From a checkpoint of a small transformer trained on Wikipedia: 10 heads of 64, MLP 2560 tanh GELU.
MLP neurons of a small language model. Each row is named by its layer, matrix (up: input weights; down: output weights) and neuron, and shows model dimensions 64-159. Each number is 128 + 32 x the weight over its row's rms, rounded and kept within 0 to 255. Numbers have three digits each.
A block is one neuron, or neurons of one layer that tend to fire together. After each block is what it responds to, as a language model described it from the Wikipedia text at the highest values.

L5.up1553:105076118148127114116152120186102119107157114104119142163120138085058154149086111151155135166130116118125182171126142177104146167124129117125139094153097123140139200114098108078079102132142169156113101094102138099098100132145143104112171163146115140129159127185137107171076108094134120148
L5.down1553:183109070141141114086108116172136108171115147121084141149134121120115116144151130139163131105159173167145113144140138183091107122171092091105156082116099136096123128149126127129070116112118119146132144130113127194122107186116086115130155127121102111111080137122137139104073041169109134137
L5.up1635:154140159169124187154133095138100130103100156147089183093132114073073104121103152097122142143067113101118110105124165086140135156187164064099118090189142130175219136151166166087126095187097171109180089106181150137158083136163213087149144102112118087160114105141119094099152065145159147131
L5.down1635:098119095142129112154157057113122092123119120114137169162150103170104081159119136129154146157140140087140087129051147144138149184114120100059150086112142143104091116130122149076174114083170120137110162136131129142145109127136152144144152102112152122141150110118123135146077098124144139156
L5.up1859:147122184085099140119103141082126139150177096116187153112209108156154215125107176141176125163128110142169085211198149124136163188137173101152127101082135135110117172140116138089102133097137117072159149157163177120130065121197124102132140134147184142134071110164158160129105088145104141091
L5.down1859:166079117184143144111137117130113114149099110152100121159119124093121118129139027143124117110166129105135078192114140200098125097104114121121123155116071095074153085164121101093141086106166132141047170106073108176103161153093142109113156104194127122132140178126147173119105146128168102154
L5.up1956:198154183189086135075088152131104121168185176131176045094113158114115126115126121147143128162150180160146095109103131119116086168115178160102115079108169131149151110140157147125104163104134120120094088098125114080144129126103142153122153119097135169126136145122172131182140080167098111119
L5.down1956:152102094106106092117175099136116063113145109154152127167118072102169101180105154146158148117175080124157136128158145107082139101169110206128078125108126122075105150092140129164151137101134160104163120094074090104160174161096096179153110126097150094140092105184083191075116163125156179144
Responds to: Final head nouns of award or honor names in lists and biographies (Medal, Award, Prize), more weakly digits within years and other noun-phrase heads.

L2.up871:123146123147135085144119114071136118132086170146122123147145113115107129127124140138142143087173113116190145179157173107124178124131111132117108131115110171150111165139153186118079122240142095138083121109127141132108189111118122138148170166098113159117085089173112153129106100139118125174
L2.down871:131104147153066180112092074073084115087109132123110113067165092117103102105165105119093116121095150207211092104145160131109130173113167179093086132153125134122213173169157132119189150152147087125176084116111107130136148200124125116148091181133119159151122187099116191163111149147137117167
L2.up1102:119076175099154142143129116137161133104153131089141113109132151150076087082108097127163069134119151134149158131128154173192163097160088148142126120106199149137106151146126197116128112176163140154123121152107140117136177124088120101147079154125155184132141061131092139076125078143189158176
L2.down1102:121146203148165167165049168092037109205110077124099124174135200114126140093105121120093096111107070157089178150137149131139144192108133086071077096125147186085066130160042162110167076132125166159146101147130130141073121107107162118080088154110169110110104185121122115117122137111143182099
L2.up1178:174128130145145064120099143138177134169113129144094166044156153168078159071143133123132174181066103102141126113147137168136130146171151110126172095057155171166109123204118105164152039144162167136097128163182112094113163096150154084096198081127228161133170142114154148136164122156138099105
L2.down1178:192138098167158099130197146106081143124112103156103104104101095143180117133100171137131100132126167102118123105166098146148148125104144088073176187102116193184115145069137125145142124145176123163107105188140100155186145223179115125114109110125109135113157109105102197103092147131168174103
L2.up2065:156111152141143121088119121174210158142139156190136135119132158158099147137150147109108125099163060154114100182140138149106172152142127128177132146129080161143072109169164121123098068185137141112178123108140078098107126144197164124093163109147104094165160093126107127101122139116185129140
L2.down2065:160098159169125159160082139074110123129069093098126134105110135171147142096103152149110129141145102129099140110133125093096119185153084143085125156156145126153127158139081064124200107071145191136112127157136067117127147157120156118116157133080137138113135135123132159157085194129071087130
Responds to: Mainly the word County following a named county in US or Hungarian place descriptions (Walton County, Herkimer County), plus scattered mid-name word pieces like Am, burg.

L6.up1755:112088134122190146094126088117144178116109083131099141110170149077090142125125119119096086093114152102147166143125065144094108158095070174093127116134143092159111147097121125159099090170122160145067147123111173158146139123121093135104201117117099104108107131105113188112114136115091106124
L6.down1755:112122126149128146161115189128119118088155165116124137084129135115132155088113104135079131179191133122145103102119115144119136154146113113169143155129100167122171081139120160068118112142131058188173110143136154112077097153150123095198120136161165146171139080156155134152128079127183150140
Responds to: Nouns that begin a table column header or follow a determiner or possessive, e.g. | Time |, | % |, Informal votes, his time, a letter.

L2.up385:118135142088149113126165152183113156148105160129092078124116130111147078190158158104091117147134098191117061120168126126119177141034060101101150145154155103102113115091128140135161057136142210150157116139108126033152202115133130103124157072142149100178131103111132124095143138111113131162
L2.down385:086194073161067144164145197148099072135156134138112172144190126134102107159128085198097117140145127151079107119154131195089156120174096162137205132093145146112136133122131169125154163100150080145119171136149171178126169110133134166106094166173139162091106091128155112058161129109179080083
L2.up399:155148166135169127149162118130148123149092132113081119108191137107139132095182174034153115119138138128147086178122133088153142177147117106111123126136177157139087153110105115146087138155123161180125138149104151097156094161118159130145127152142123151191103119117164182128070131115157142160
L2.down399:199081109123076114141104102106108078133139045185147175125072118122090213165135104114110153154167091123158134103077108092125154132130078125100166162096161145172132111133139131201157124140153105097173136155187158074102166147110148179173130177133134181112139096134101147095051089168166101079
L2.up1811:125120129087144134107131151207122146190082179138115152178127084131191108137152142118113128131140083108133141108132155154114113103111137195177163077091168199079113148152131096138122087114156201110112138109075115101165185125166095148096112076150102145103138118127089185153118089162126101130
L2.down1811:151124076126171139158137221152157101156138085121114191147167152158155088143109109183141107124067067143109124100134082134068153189160103137167144137140182161090104127119153143145153137102115194128178118158135094175152100122144148090107123192109107156124146118125132140136126084131171137118
L2.up2252:111124111101095093125116168116139109126133149061100039159114113159099136125120170109151116092073116101112057070102135113093150143110138144147123181128134143115116144140158091132188102158122178100165127147094121108120151163090092143159163091117169204107155063120136141105142143140157120101
L2.down2252:149121101147137107154168155132105141141138093107140098103142174125122118115061084150167125134149141156056156155126103155108100135124100081095123152130159171165118124156168142136166152137089139084152166141127182185107180138100128103197090166104097154059145131141139120060153151119167091145
Responds to: Mostly the final word of award or event names, like Medal in Service Medal or Silver Medal, and Battle; also word-ending pieces (verse, bow, ctic).

L6.up532:122071135139130079098130156094113113111123107097146134131129152045103152050074173092141122170153185128105037102203078130106138187111128137122124172120131162096123165089067038126117151109138132111123156115114129157160091144126155089142136133167175126099102097163131126176196113116097168132
L6.down532:186105134113122098088128119138135117089092089096165171076104100064102066169168099160131135116161125094114113178049066164068148177138060130132146116115164143166148130076138145139088202119171133112096112167138107116156131147119146123166093030104150132158107165035098105146130070121119104135
Responds to: Last token of a date or time phrase before the year or clause, such as months after a day, day digits, "end", "day", "century".